python train.py --num_hidden_layers=10 --head_dim=64 --positions="learned" --init_std_down=0.00193 --learning_rate=0.00216 --decay_shape="linear"
MLP neurons of a small language model. Each row is named by its layer, matrix (up: input weights; down: output weights) and neuron, and shows model dimensions 176-271. Each number is 128 + 24 x the weight over its row's rms, rounded and kept within 0 to 255.
After each neuron's rows, "fires on" lists the tokens most often at its 100 highest values on Wikipedia text that the model never trained on.

L4.up1776 [174 163 128  96 104 116  84 116 117 152 149 136 131 123 138 151 121 155 125 152 121 134 168 134 121 113 144 176 191 127 109 120 102 138 128 133 180 149 127 139 135  59 145 156 127 160 114 129 160  92 103 142 135  97 134 151 119 123 133 135 107 131 108 140 166 150 123 126 144  75  84 140 120 122 123 110 153 130 149 134 143 141  98 133  87 142 117 107  79 145 120 189 150 131 138  99]
L4.down1776 [127 118 139 121 133 134 177 134  98 113 120 130 139 121 124 127 101 151 100 124  99 109 112 125 109 146 140 121 121 167 147 150 126 127 126 186 113 142  64 115 111 145 115 141 172 143  87 145  73  81  94 148 139  92 121 119  98 119 115 114 111 125  97 104 141 151 139 118 136 153 134 127 139 154 155  97 103 108 143 131  87 138 132 124  79 134 127  85 158 146  90 145 151 161 131  96]
fires on: "\n", "| ", "|", "1 "

L4.up2429 [139 181 144 153 121 165 101 134 167 149 116 122 133 113 123 125 135 150 131 111 123 151 189 134 119 164 141 124 143 130 140 132 101 127 129 146 142 114 156 151  77 127 154  86 117 120 135 139 101  73 140 153  66 121 118 177 156 166 116 157 138 148 134 137 152 119 145 132  97 124  94 149 132 101 143  89  84 106 100 134 130 117 108 153 125  79 125 111  92 120 177 122 137 136 141 162]
L4.down2429 [120 140 106 112 124 140 139 148 115 116 156 121 122  68 168 142 153  89  96 137 119 160 129  78  87 181 132 152 161  89 116  81 129 145 108 136 165  81 145 121 133 141 130 142 137 134 157 110 117 144 146 133 118 124 136 116 117 142 114  81 112 112 104 163 112  85 141 134 123 101 153 137 111 111 140 145 156  88 157 111 158 137 174 159 105  91 144 129  98 159 151 136 105 120 101 189]
fires on: "| ", "r", "1 ", ": ", "=", "0 "

L4.up188 [102 141 132 114 140 101 140 121 149  95 162 104 148 123 138 132 156 128 144 146 144 113 103 123 136 153  87 114  78 142 157  95 112 183 159 126 156 120 108  65 175 131 119 116 146  95 118 177 111 122  86 146  80 150 178 104 180 114 117 119 115  89 136 141 147 115 180 122 168 143 126 122  95 136 128 148 120 120 116 127 103 145 143 114 112 147 130 165 134 127 119 153 100 114 148 124]
L4.down188 [130  90 114 144  83 149 159 137  96 133 107 141 116 141 165 138 138 162 135 143 131 170 111 124 117 136 169 138 114 127 143 110 140 167 153 144 110 106  93 176 105 139 147 119 104 111 123 110 149 130 168 131  99 126 135 124 140 156 181 138  71 122 153 101  99 112 145 119  86 125  93 123 135 138 108 120 127 115 122 119 165 149 181 145 143 145 145 140 126 133 154  66 111 102 138 137]
fires on: "and ", ", ", "-", "/", "v", "or "

L4.up362 [152 104 127 135 183  95 100 147 126 101 121 125 120 125 131 128 148 174 138 107 122 146 146 125 131 149 103 157 111 158 167 137 136 144 149 144 112 132 145  95 100  93 157 144 146 140 105 140 146 116 131 116 147 114 132 125 140 125 132 130 136 120 112 121 180 119 155  98 109 134 148 100 106 121 142  95 155 120 162  96 132 172 156 156 138 130 126 134 113 105  63 150 124 124 122 149]
L4.down362 [130 139 175 115 103 127  92 156 102 105 118 158 150 123 124 143 189 108 130 129 124 128 136 130  99 152 142 111 158  94 127 106 146 165  89 116 167 141 161  98 149 147 111 117 111 142  85  74 123 141 155 164 170 108 128 135 108 134 141 129  96  96 103 100 111 136 151 113 107  85 143 136 111 135 100 161 141 114 108 142 130 132 142 135 140 130 135 140 129 111 112 109 127 145 116 158]
fires on: "-", "r", "ol", "v", " ", "ic"

L4.up1490 [ 94 156 140 137 117 127  80 159 128 120 143 156 156  75 123 111 141 114 147 122 139 138  85 147 180 140 152 138 163 124 115  82 159 158 156 109 128 112 128 123 125 117 153  98 112 142 120  91 119 139 127 133 111 118 162 186 134 118 122  64 109 155 147 130 129 129 118 147 112 203 168 107 123 150 132 141 120 165 121 105 114 144 142 154 126  93 111 160 132 162 155 138  86 106  93  97]
L4.down1490 [101  81 172 137 142 146  98 114 101 153 100 137  75  98 121 151  75 107 132 149 100 129 105 154 115 144 131 184  90 179 140 176 111 174 147 135 147 127 102 134 155 118 161 128 117 128 136 107  99 124 133 117 144 127 142 133 115 145 140  88 111 146 169 133 125 130 116 102 127  98 147  74 110 169 123 157 137 174 126 114 145 134 176 127 131 161 159 126 144 115 153 137 135 141 139 136]
fires on: "with ", "a ", "has ", "place ", "ab", "and "

L4.up1153 [142 127 119  98 124 115 161 161 121 138 166 163 132 111 157 139 129 104 141  93 140 152  99  72 122  90 132 134 143 111  91 139 164 146 108 120 134 138  98 222  71 103 101 135  89 146 163 150 140 108 128 144 105 177 127 123 109 122 123 136 120 102 105 158 127 165 146 101 108 111 125 148 156 162 107 110 113 154 116 119 134 107 121 116 107 132 126 145 118 137 125 117 121 131 102 128]
L4.down1153 [111 124 112 118 140 149 115 109 111 119 158 138  84 120 120 141  62 103 162 120 121 141 120  98 163 125 135 130 146 107 100 145 131 110 158 101 113 143 100 112 122  86 119 157 129 140 165 101  85 131 146 118 135 139 169  98 147 119 150 164 143 113  71 111  85 125 143 124 126 160 114 121 120 127  93 155 109 125 173 100 170 108 203 178 107 138 106 106 153 123 117 149 141 115  81 131]
fires on: "\n", "(", "| ", "- ", "• ", "born "

L4.up580 [ 84 158 117 177 113 143 130 198 107 134 139 125 122 136 101 110 113 144 113 139  98 132  92  89 121 141  98 126 161  65 126 144  73 130 122 112 143 173  91 148 101 139 138 124 130 156 148 156  92 125 150  96 106 132  95 169 125 111 115 146  92  91 136 155 138 126 193 124 145 130 110  88 116 146  82 120 109 149 123 141 147 117 108 127 104 105  93 142 152  91  93 131 130 104 121 177]
L4.down580 [100 142  91 123 111 121 150 155 158 127 111 105 134 124 180 129 117 146 112 123 125 111 127 113 159 109 113  98 127 101 142 117 115 110 118 140 132 116 115 145 106 140 121 115 117 147 140 126 129 139 168 161 115 198 124 106 115 108  78 136 126 139  99 138 153 135 134 131 127 135 108 138 153  93 123 126 149 127 121 179 121 155  97  81 136 122  79 140 123 116  96 147 152  83  81 153]
fires on: "| ", "==", "- ", "\n", "18 "

L4.up2392 [182  97 139 118 158 139 120  94 163 108 111 121 132 122 117 150 147 107 131 120 101 127 135 110  88 159  92  92  93  74 107 121 159 117 120 141 139 137 152 121 152 155 173 159 145 150 121 128 162 137  86 162 101 134 117 125 140  56 102 111 142 127 129 158 124 147 110 158  91 108 157 101 130 132 140 132 144 187 157 132 136 165 108 134 138 131 132  98 154 107  99 136  99 138 123 110]
L4.down2392 [159 122 116 111  87 125 109 155 106  51 129  92  80 122 100 171 135 173 129 135  81 160 126 154 141 138 115  66 203  92 149 144  58 139 119 151 136  92 120 136 144 134 176 127 116 134 148 109 104 125 123 131 134 118 108 123 111 109 124 107 139 121 111 148 146 142  89  92 107 106  97 165 101 152 145 109 131 109 101 110 134 113 113 143 128 140 131 123 145 172 100 150 125 122 158 169]
fires on: "and ", "r", "or ", ", ", "d"

L4.up2154 [ 87 146 147  91 116 114 153 164 126 160 100  93 122 126  92 129  98 118 129 160 124  99 131 100 139 100 139 136  88 126 129 150 112 146 124 138 146 163 165 171 129 174 146 115 132  72 168 147 125 153 137 175 146 123 100 155 147 117 156 147 147 135  97 113 121  73  82 132 133 168 162 159  97 133 115 169 139 113 137  92  99 135 146  95 130 150  72 134 123 111 148 144  83 104 110 120]
L4.down2154 [ 91 110 124 122  96 141 103 132 134 122 119 117 170 186 120 141 104 112 145 144 128 153 129 106 138 154  92 154 173 100 149 112  83 130 157 139 150 118 109 118  93 130  98 161 107 125 138 131  97 131 103 129 176 122 116 174 114 117 127  81 142 139 149 118 137 137 140 126 178 137 133 134 130 140 112 134 156 118 150 100 132 110 137 190 140 118 102 115 102 124 127 145 109 135 135 106]
fires on: ", ", "- ", "; ", "L", "as "

L4.up367 [148 120  80 118 115 147 133  90 111 156 138 108 145  96 155 101 109 107 191 126 170 126 107 115 113  87 125 134 135 131 130  96 105 141  96 146 129 120 110 134  89 100 125 163 103 142 165 138 124 113 112 166 139  92 133 151  97 133 179  94  82 114 160 135 134 112 115 136 108 127 140 148 161 127 117 170 122 141 129 125 127  76 147 134 168  93 106 136 109 136 100 106 105 103 151 117]
L4.down367 [119 147 165 158 108 120  63 133 115 123 149 129 111 115 118 139 142 149 165  75 151 173 111 111 121  93 128 146 105 161 107 129 167 130 152 121  97 100  93 133  97 119 123 132 120 116 147 123 105 111 158 135 156 144 123  87 124 196 148 163 137 135 143 125 112 103 131 142 147  89 116 159 162 131 137 107 144 125  99 133 125 122  85 124 171  90 120  76 106 132  81 154 114 141 168 122]
fires on: "\"", ": ", "'", "). ", ":", ". "

L4.up2168 [122 121 175 164 136 168 140 163 123 111 115 150 153  72 110 129 130 171 117 122 109 135 159 134  87 155 138 117 121 159 112 122  89  96 132 161 121 146 125 136 123 152 127 100 141  98 165 125  83  98 131 107 130  97 138  89 133 158 126  97 163 120 125 151 137 135 112 100 116 125 128 127 128 123 138 167 148 118  78 140 120 119 128 147 130 139  94 155 123 155 101 110 122 119 139 134]
L4.down2168 [149 121 119 110 157 142 160 125 156 105 155 147 140 126 134 139 122 129 204 142 160 134 125 144 107 160 187 126 133 123 132  79 100  97 109 131  71 149 172 146 113  99  64 125 140 145 127 154 113 125 131  97 148 128 101 104 129 135 155 132  91 156 134 147 126 117 135 137 126 132 133 105 145 145  90 149  95 140 112 133 109 120  95  96 101 184 113 151  92 144 163 180 107 173 134 149]
fires on: "| ", "of ", ": ", "-", "was "

L4.up890 [122 134 174 142 110 117 161 119 140 126 158 147  99  86 119  62 156 126 110 135 142 125  99 116 109  94 163 102  98  81 123 138 141 110 141 105 111 137 163 152 113  91 104 132 133 108 120 110 113 130 117 183 124 135 129 161 129 110 123 140 142 113 123 145 140 123 147 137 157 180  90 164 156  91 101 149 118 120 140 170 156 114 118 142  86 126 121 146 133 100 114 111  96 117 127 108]
L4.down890 [114 128  93 131 145 147 147 119 149 115 132 121 138 127 103 113 126 131 108 135 103 110 134 121 159 114 127 158 154 104  98 145 152 156 140 108 160 136 124 109 121 147  88 119 134 109 157 162 137 144 144 138 109 138 148 102 124 114 143 101 159  89 129 122  89 146 100 105 171 113 138  86 184 142 161 142 105  99 138 103 109 137 151 121 128 170 157 126 186 122 149  81  99 107 149 146]
fires on: ". ", "| ", "). ", "\n", " "

L4.up2091 [136 124 143 177 139 110 175 134 100 145 123 177 175 102 138 125 151 111 130 151 111 128 135 156 105 128 123 142  78 118 115 142 127 143 116 164 132  89 145 116 152 124 137 128 107 141  84 159 124 149  82 140 150 116 147 143 111 126  90 175 152 122 121 117  91 155 139  92 104 187 131 111 114 123 100 161 120 143 131 160  90 171 112 135 133  98 108 131 116 103  99 102  67 109 127 119]
L4.down2091 [ 90 215 123  99 182 149 180 121 130 120 143  95 159 129 116 105 170 117 125  74 128 115 146 164 145 156 134 168 108 124 131  83 145 127  77 135 171 165 127  90 120 103 105 170 118 117 118 128 167 134 129 136 162  80 103 120 130 140 107 127 169 112  81 151  72 153 130  99  94  97 144 151 122 167 153 113 137 122 136 133 134 134 146 145 143 133 148 163 165  90 109 110 125 134 136 130]
fires on: "\n", "'", "and ", "-", "| "

L4.up2100 [148 159  85 120 129  94 163 105 147  81 126 140 108 101 136 138 110  96 125 136 137 124 171 135  97  85  96 130 145 134 128 154 112 121 111 126 146 135 133 142 139 146 124 146 104 125 116 148 126 132 142 108 118  81 148 161 149 134 104 116 121 174 125 161 107 167 133  68 119 140 131 104 206 149 129 141 139 113 144 123 124  76 125 186 138  96 113  94 127  88 155 134 129 155 120 146]
L4.down2100 [104 139 109 127 130 133 108 141 127 170  79  83  99 146 114 127 100 159 157 127 137  94 122  99  99 135 148 138 136 171 116 118 129 114 108 132 135 121 109 143  89 146 147 140 117 152 134 151 125 142 126 140 144 119 154 111  97 139  72 120 149 119 148 148 105 108  86 124 159 122 119 120 179 113 132 111 143 118 143 111 119 107 145 161 123 111 131 144 112 149 152 186 149 124 131 160]
fires on: ". ", "., "

L4.up161 [151 126 108 112 145 187  96  85 134  89 109 115 135 172 133 153 131 167 142 149 106  90 135 132  70  96 150 128 134 125 117 148 141 151 129 136  84 131 124 135 135  78  95 125 144 155 117 115 140 104 161 119 145 132 109 137 150 127 149  81 146  77 106 143 145 136 146  98  75 124 139 173 124 125 104  61 152 146 123 112 151 136  77 125 126 137  97 160 100  95 137 159 123 140 103 169]
L4.down161 [174 150 143 102 151 134 139 132 106 126 111 167 123 115  99 118 143 155 167  79 114 131 120 122 152 124 107  81 168 146 142 163 105 129  91 137 156 150 163  74  95 161  86 118 174  83 146 135 158 165 120 142 113 101 133  97  94 115 133 139 178 120 137 142 129 170 160 146 133 139 114 115 162 150 136 146 142 128 146 107 111 111 135 150 141 144 118 133 121 122 158 167 104 163 126 166]
fires on: "of ", "was ", "is ", "were ", "that ", "are "

L4.up118 [123 102 107 128 125 129 130 143  98  84 125 174 120 111 108 109 103 159 138 104 118 107  81 129  70 124 122 161 140 145  90 103 108 133 118 128 131 184 158 166 111 102  90 136 123 146 136  99 160 126 129 104 113 116 186 124 131 130 140 104  89 134 136 155 157 147 135 130 125 125 148 140 181 102 114 125 155 121 139  98 141  52 103 144  91 167  96 147 151 109 111 135 134 148 153 110]
L4.down118 [121 167 116 127 135 110 159 157 164 138 163 157 177 139 121 107 107 141 132 138  82 105 143 122 116 117 157 129 143 112 120 161 104 156 145 121 160 126 106 175 120 126 143 111 131 109 120 112 100 150 172 103 103 139 126 132  94 135 118 142 144 128 146 134  97 144 134 122 131 113 111 117 137 116 110 171 155 127 127 132 170 115 141 118 116 131 155  96 152 143 148  82 136 140 103 144]
fires on: "–", "– ", "-", ", ", "to ", "| "

L4.up80 [131 115 136 121 113 130 119 135 133 139  97 165 135 113 127  91 132 123 134 121 115  98  93 155 112 147 130 103 119 126 147  79 175 125 128 131  44 129 197 115 106 124 135 141 131 136  88 119 147 138 124 143 142  68 147 117  99 112 106 142 132 155 149 131 165 103 139 129 111 116  99 137 152 153 142 132 146 153 100  74  97  73 117 122 140 131 102 198 148 106  94 134 140 150 117 107]
L4.down80 [143 129 111 160 125 137 147 147  94 144 120 107 117 136 121 132 153 131 175 114 116  76 107 142 181 168 145 147 162  81  93 126 108 115 136 135 159 167 124 152 121 120  57 143 171  90 125 110 115 141 116 130 136 156 127 106 142 116 104 149 128 144  86 178 112 142 114 102 123 130 133  91  90 105 107 141 125 121 121 127 125  87 121 156 154 114 102 148 137 106 129 107  72 120 149 120]
fires on: "more ", "in", "it", "on", "up", "it "

L4.up1086 [112 132 134 157 103 127 142 171 165 144 154 146  79 145 141 118 144 150 197 120 127 151 129  90 154 124 160 133 145 117 111 129 145 131 133 152  92 101 153  89 170 136 142 134 113 151  79 104 157 116 121 142 119 144 100 120 112  98 153 172  99 109 120 120 101 143 133 101  90 153 158 118 129 133 112 131 124 122 160 158 131 108 121 119 145 121 131  85 130 149 101  96 127 100 141 130]
L4.down1086 [139 126 155 120 166 106 116 115 165  80 120  92 135 157 105 109 119 125 101 115 114 122  82 138 133 145 134 121  93 131 127 153  94 162 141 143 173 132 138 165 114 147 140 142  82 187 128 155 127 119 136 128 130 116 113 147 148 127 138 114 137 126 121  88 114 145 198  78 108 139 111 131 118 114 162 169 125  90 131 134 126 165  96 129 140 133 107 137 109 101 154  95 125 108 122 121]
fires on: "and ", "by ", "| ", "2", "re", "3"

L4.up2401 [161 120  87 134 118 129 132 132 169 117 139 135 133 130 153  94 125 160 136 136 109 127 144  92 145 121 112  85 127 121 161 116 131  93 152 108 107 145 142 108 116 135 135 116  82 132 132 146 100 110  87  97 109  83 151  99 117 142 132 135  88  84 138 145 137 116 101 100 140 132 165 142 114 123 141 170 109 109 109  95 130 117 136 120 111 118 116 122  98 171  94 164  82 148 150 114]
L4.down2401 [135 108 116 137 118 123 102 121 170 133 110 142 114 133 196 134 169 139 136 115  82 142 169 134 150  81  98 164 164 150  99 133 104 133 119 122 131 100 133 142 139 127 108 126 132 157 166 166 144 128 162 120  94 106 119 155 121  99 113  87  91 134  87 158 120  95 135 130 151 130 135 109 122 103 110 110 106 151 118 141 185 115 151 131 106 140 125  88 119 119 149 126 119 128 134 162]
fires on: "-", "h"

L4.up2461 [135 100 135 132  91  90 131 120 161 126 152 147 145 159 102 127 129 102 131 162 122 115 151 148 111 122 140 122 111 104 168 140  96 182  75 125 113 147 153 218 160 151 109 103 131 115 102 147 105 132 134  99 131 101 122 158 101 125 108 124 126 127 141 107 133  97 166 143 156 149 147 132 130 136 130 113 152 127 129  89 135 106 134 196 122 144 167 147 114 109  93 144 114 139  97 139]
L4.down2461 [104 112 107 155  97 143 155 145 133 124 164  89 110 110 120 163 116 111 143 107 107  86 137 139 136 153  87 139 135 108  95 117 130 166 128  65 133 144  89 140 161 112 141  84 127 139 149  90 145 138 114 123 132 149 118 111 180 158 134 156 140 119 168  91 130 127 118 127 126 158 101 115 155 101 132 152 134 116 170 119  97 101 150  59 136 118 104 117 111 107 156 149 191 111 128 140]
fires on: "with ", "to ", "from ", "\n\n"

L4.up956 [128 153 129 133 104 157 118 153 140 123 154 134  90 157 138 109 133 127 150 124 165 119 126 187 120 131 165 166  82 124 107 104 102 158  82 128 132 114 102 124 131 191 125 147 139 147 132 127 114 146  68 153 158 117 102 127 174 110 140 150 144 118 131 139 122  96 125 177  99 151 126 138 135 110 122 118 141 131 139 120 134 107 102  98 118 143 134 124 141 121 125 115 116 116 141 122]
L4.down956 [ 98 124 144 150 140 112 138 125 137  72 146 168 145 170  95 156 150 135 136 140 113 128 118 137 146 115 123 124 146 136 123 147 124 126 139 112 117 147 143 143  69 124 127 108 137 101 118 146 118 133 129 153  97 180 108 177  68 101 132 161 161 134 115 160 112 121 142 124 157 129  76 136 152 133  96 136 131 109 111 112 135 119 171 152  89 115 149 132 166  93 159 183 122 138 114 107]
fires on: ", ", "– ", "–", "; "

L4.up2016 [141 126  97 165 128  94 162 119 172 118 158 151 126 120 136  95 132 119  98 152 136 140 131 151  81 123 131 144 135  72 182 149 174 167 104 146 132 125 138 131 142 135 201 161 143  97 117 160 124 143 147 108  91 115 113 140 157 115 131 103 107 125 114 124 121 126 113 137 159 144 119  96 160 116 139 149 144 142 139  72 134 124 147 169 166  90 169 126 187 113  93 126 121 137 158 120]
L4.down2016 [136 155 106 131 154 171 112 152 138 138 121 128 118 115 104 127 127 160 139 149 130 112 127 125 110 121 150 141 124 134 137 125 130 133  86 107 137 120 132 193 126 118 141  84 114 123  86 121 146  76 131 123 170 195 174 120  90 107 134 160 134 126 156 136  81 151 123  95 136 129 133 109 107 118 137  86 111 161 127 138 117 150 134 100 103 103 132 135 124 139 114 101 118 121 132 112]
fires on: "-", "S", "/"

L4.up2537 [162 105 151 131 155 137 129 135 158 138 137 133 180 153 130 150 107 151 167 110 128 134 168 130 138 108 101 140 104 121 165 116 125  96 167 154 125 129 111 129 138 149  96 127 146 136 134 114 144 174 170 108 107  88 141 105  87 149 130 101 124 126 127 110 138 154 126 119 101 127 144 120 144  99  93 163 136  91 142 134 154  87 125 111 145  99 131 125 157 103 117 169 104  98 132 131]
L4.down2537 [142 101 139 128  87  71 111 131 128 139 113 143 140 151 156 131 142 149 173  97 106 114 147 133 106 157  65 128 134 140 139 134 120  91 117 115 101 166 109  80 137  62 105 158 128 103 121 113 165  81 140  87 147 117 110 146  94 158 119 142 134 131 154 101 156 182 112 185 135 158 127 104 109 123 136 140 118 154 120 145 144 130  93 138 148 118 148 102 137 119 119 150  95 132 140 141]
fires on: "–", "-", "p", "times "

L4.up1894 [102 150 143 173 135 135 129 155 115 142 167 119 121 113  80 143 118 126 129 121 132 151 152 137 109 119 154 133 144  99  90  96  93  92 145 184  98 142 135 134 110  94 142 147 121 116 171  93 156 155 121  96 150 143 107 115 159 139 111 109 139 134 163 115  86 137 130 141 119 120 124 126 116 109 141 131  98 118 140  97 145 108 128 115 148 132  89 124 125  90 168  82 164 128 165 112]
L4.down1894 [128 148 154 170 122 176 153  84 119  89 172  93 109 101 105 144 112 135  76 149 131 147 146 150 147 119 113 148 144 134  85  93 121 141 154 150 123  98 126 109 149 121 118 126 110 122  75 102 147 172 105 104 118 135 132 125 148  93 138  93 108 144 121  96 101 107 114 116 159 118 109 120 134 126 126 150 115 119 133  73 124 116  86 156 172 140 177 144 143 156 132 135 107 122 109 144]
fires on: "| ", "; ", "1", "1 ", "— "

L4.up953 [101 170  93 135  90 115 137 151 126 143 123 171 118 101 157 167 151 146 142 117 134 148 132 147 152  98 149 139 151 101 155 141 101 144 109  97 142 169  29  99 150  61 105 127 130  98 117 115 155 110 108 156 120 112 131 132 122 135 164 112 144 162 149 131 140 105 162 139 148 115  98 119 123 154 101  95 119 109 101 131  78 145 130 106  78 113 134 143 140  82 157 137 118 105 129 102]
L4.down953 [ 86 127 138  68 140 164 138 147 100 113 113 128 136 110 105 113 118 155  76 126 102  93 126 125  98 135 123 146 121 102 126 116 128 143 125 188  92 154 159 126 139 112 141 144 129 147  97 120 100 149 165 145 144 123  92 144 128 113 123  98 137 159 126 158 120 142 138  75 113 143 113 109 165 137 118 140 128 183 170 143 144 115 117 103 105 117 102 137 139 121 146 158 103 140 131 154]
fires on: "and ", "while ", "\n"

L4.up486 [102  91 138 138 113 116 156  83 138  67 165 135 153 123 119 165 133  66 138 139 126 152 122 118 121 124 132 109 132 139 107 159 130 115 131 148 104 163 112 178 109 143  97 151 139  89 137 186 119 163  87  99 124 146 130 137 133 142 116 170 139 142 120 102 113 110 145 121 117 102 161 116 150 160  93  80  99 131 112 140 117  72 130 121 141 144 112 169 114 130 170 146 125 105 185 187]
L4.down486 [147 141  91 160 145 141 140 151 140 175 143 102 110 125 126 117 152 157 135 131  97 130 129 121 131 103 155 148  94  99 151 109 180 129 112  96 137 111 122  79 148 167 132 128  94 130 118 109 116 116 140 117 131 126 112 143  93 121 118 168 125 116 140 124 158 156 137 105 132 157 136 122 135 128 162 160 105 106 143 121 129 180 141 124 140 116 148 166 107 144 112 119 137 145 127 130]
fires on: "was ", "be ", "| ", "to ", "is "

L4.up19 [154 126 157 138 109 155 133 129  86 140 151 134 118 106  79  83 147 133 126 158 126  84 148 123 126 136 135 116 183 142  97 120 108 175  93 169 139 143 138 147 111  90 116 120 100  98 141 152 141 144 183 146  69 149 134  99  99 113 122 163 126  99 106 143 140 127 117 149 112 149 119 148 111 152 126 142 137 154 125 164 108 116 145 107 123  73 146 103 150 137 107 154  77  93  98 131]
L4.down19 [124 131 139 117 126 133 148 114 130 130 124 120 128 111 108 150  87 140 128 109  90  89 156 141 119 134 146 124 167 141 140 150 102 115 147 135 175 121  94 135 108 147 113 138 135 127 126 125 105 108 106 126 116 156  83 115 142 162 146 106 153 128 181 112 105 150 110 120 146 142 122 151 127 144 159 137 134 151 106 126 140  52 162 134 151 127 144  87 146 128  83 129 173 139 149 139]
fires on: "| ", "- ", "oun"

L4.up2125 [106 143 159  87 139 144 130 167 132 152 130  85 147 127  95 104  94  90 102 127 103 115 137 159 107 120 171  88 133  95 126 111 136 141 156 152 137 180 133 125 158  97 116 141 139 126 118 161  88 136 108 138 152 197 161 129  92  85 126 129 111 139  93 137  97 161  78  92 106 148  75 103 110 132 151  95 130 134 131 144 105 138 116 127 170 150 141 125 159 109 102 141 155 114 122 125]
L4.down2125 [123 111 150 132 131  98 161 136 121 124 113 143 169 144 164 157 114 125 109 137  65 109 154 123 154 113 111 117 106 162 125 116 104 160 122 167  75 109 141  93 119 154  95 153 140 126 110 128 124 115  94 102 144 148 129 171 125 105 137 115 124 122 132 120 150 128  95 143 159 119  91 124  89 142 144  92 130 143 113  58 103 161  52 129 145 133 158 127 134 131 151 158 117 132 154 149]
fires on: "| ", "1 ", "; "

L4.up2071 [ 99 154 139 117 130 114 145 131 103 134 101 145 144  98  56  98 162 157 125 104 120 106 171 162  93 141 130 132 116 137 106 102 148 150 157  85 122 119 156 126 118 138 129 163 146 117 137 136  94 107 174 139 133  99 148 138 139 153 120  78 112 112 102 143 141 162 123 129 111 104 137 145 156 117 116 140  93 142 131 112 136 132 121 146  83 108 139 170  99 118 147 102 106  94 135 135]
L4.down2071 [151 133 156 134  98 125 146 120 149 123 114  88 158 163 122 139 151 110 109 191  82 114 109 119 134 138 159 128 160 143 142 135 142 153 112 121 153 118 110 125 158 106 108  93 113  89 117  72 147 136 138 122 135 167 152 144 130 141 148 155 166 183 131 118 109 113 107 156 122 113 137 106 147 106 121 194 151 103 117 103 120  99 102 137 108 126 144 148 124 137 134 113 135 115 143  64]
fires on: "and ", "a ", "to ", "as ", ", "

L4.up1284 [149 117 110 139 115 164 136 110  82 134  98 139  87 125 140 168 104 133 102 132 148 116 127 142 154 113 140  89 165 116  79 133 159 122 137 154 145 127  91  83 134 116 106 163 119 121 107 119 117 150 139 100 176 116 137 105 165 109 131 134 151 133 140 142 122  82 124 133 126 105 113 152 128  91 107 140 147 101 131 117  98 119 120 126 101 116 117 120 141 104 132 159  86 128 112 128]
L4.down1284 [140 164 161 126 105 143 133 154 143 142 152 180 136  97 114 125 132 175 149 166 124 140 101 140 110 143 153 131 127 150  94 121 109  98 160 144 155 122 157  74 107 140 149 151 114 105 112 126 154 104 104 141 138 137 151  99  98 138 126 142 131 119 106 142 137 118 106  92 149 106 135 131 144 164  69 157 117 153 127 122 125 126  92 155 130  98 106 147 154 124 131 122 121 142 182  89]
fires on: "born ", "to ", "the ", ": ", "(", "\n"

L4.up1219 [148  88 155 141 145  93 123 115 161 117 140 146 180 116 131 130 148 156 110 154 125 131 116 120 142 110 141  94  95  97 157 108 177 139 166 168 143 125 135 132 106 103 165 142 117 128 127 109 181 130 137 133 142 120 122  51 161  99  66 143 149 147 119 118  89 114 122 138 131 125 136 156 115 102 144 112 150 185 136  45 114 112 135 135 100 134 156 117 141 141 133 147 103 147 126 157]
L4.down1219 [ 92 133 151 112 189 133 145 110 136  85 117 145 126 131 106  82  66 109 117  88  50 135 151 169 118 142 130 143 138 104  92 136 166 128 133 164 153 146 141 147 158 127 146 141  86 119 153 168  92 133 130 134 144 130  79 144 137 139 141 134 163 117 153 103 122 148  80 142 168 118 138 135  89 118 132 104 116 124 123 123 148 136  92 138 130 126 132 108 136 117 121  90  92 137 125 134]
fires on: "-", "and ", "/"

L4.up1420 [128 155 141 119 128 138 147 114 168 141 130 138 156 123 119 105 115 122 142 120 145 119 133 156 164  99 157 115 131 108 126 136 167 127 100 124 111 102  91 122 147 131 140 140 184 104 124 156 184  93  81 119  92 100 162  75 123  80 146 137 133  87  97 127 146 178 123 140 119 116 150 151 124 143 152 160 151 208 146 127 109 116 119 132 166 137 123 146 176 129 127 145  98 107 100 154]
L4.down1420 [144 117 150 126 134 125 146  95 102 147 111 134  89 122 131 103  94 146 122  90 116 125 120 134  97 157 143 115 149 185 161 130 110 137  77 154 134 128 110 163 109  82 130 153  95 123 175 153 120 133 136 112 181 139  90 107 165 109 141 114 129  89 144 115 165 110 183 102 164 123  93 129 154 106 142 156 174 122 160 131  94 134 134  96 128 135 112 163 111 118 171 130 143 152 111 123]
fires on: "| ", " ", "P", "\n", "record", "I "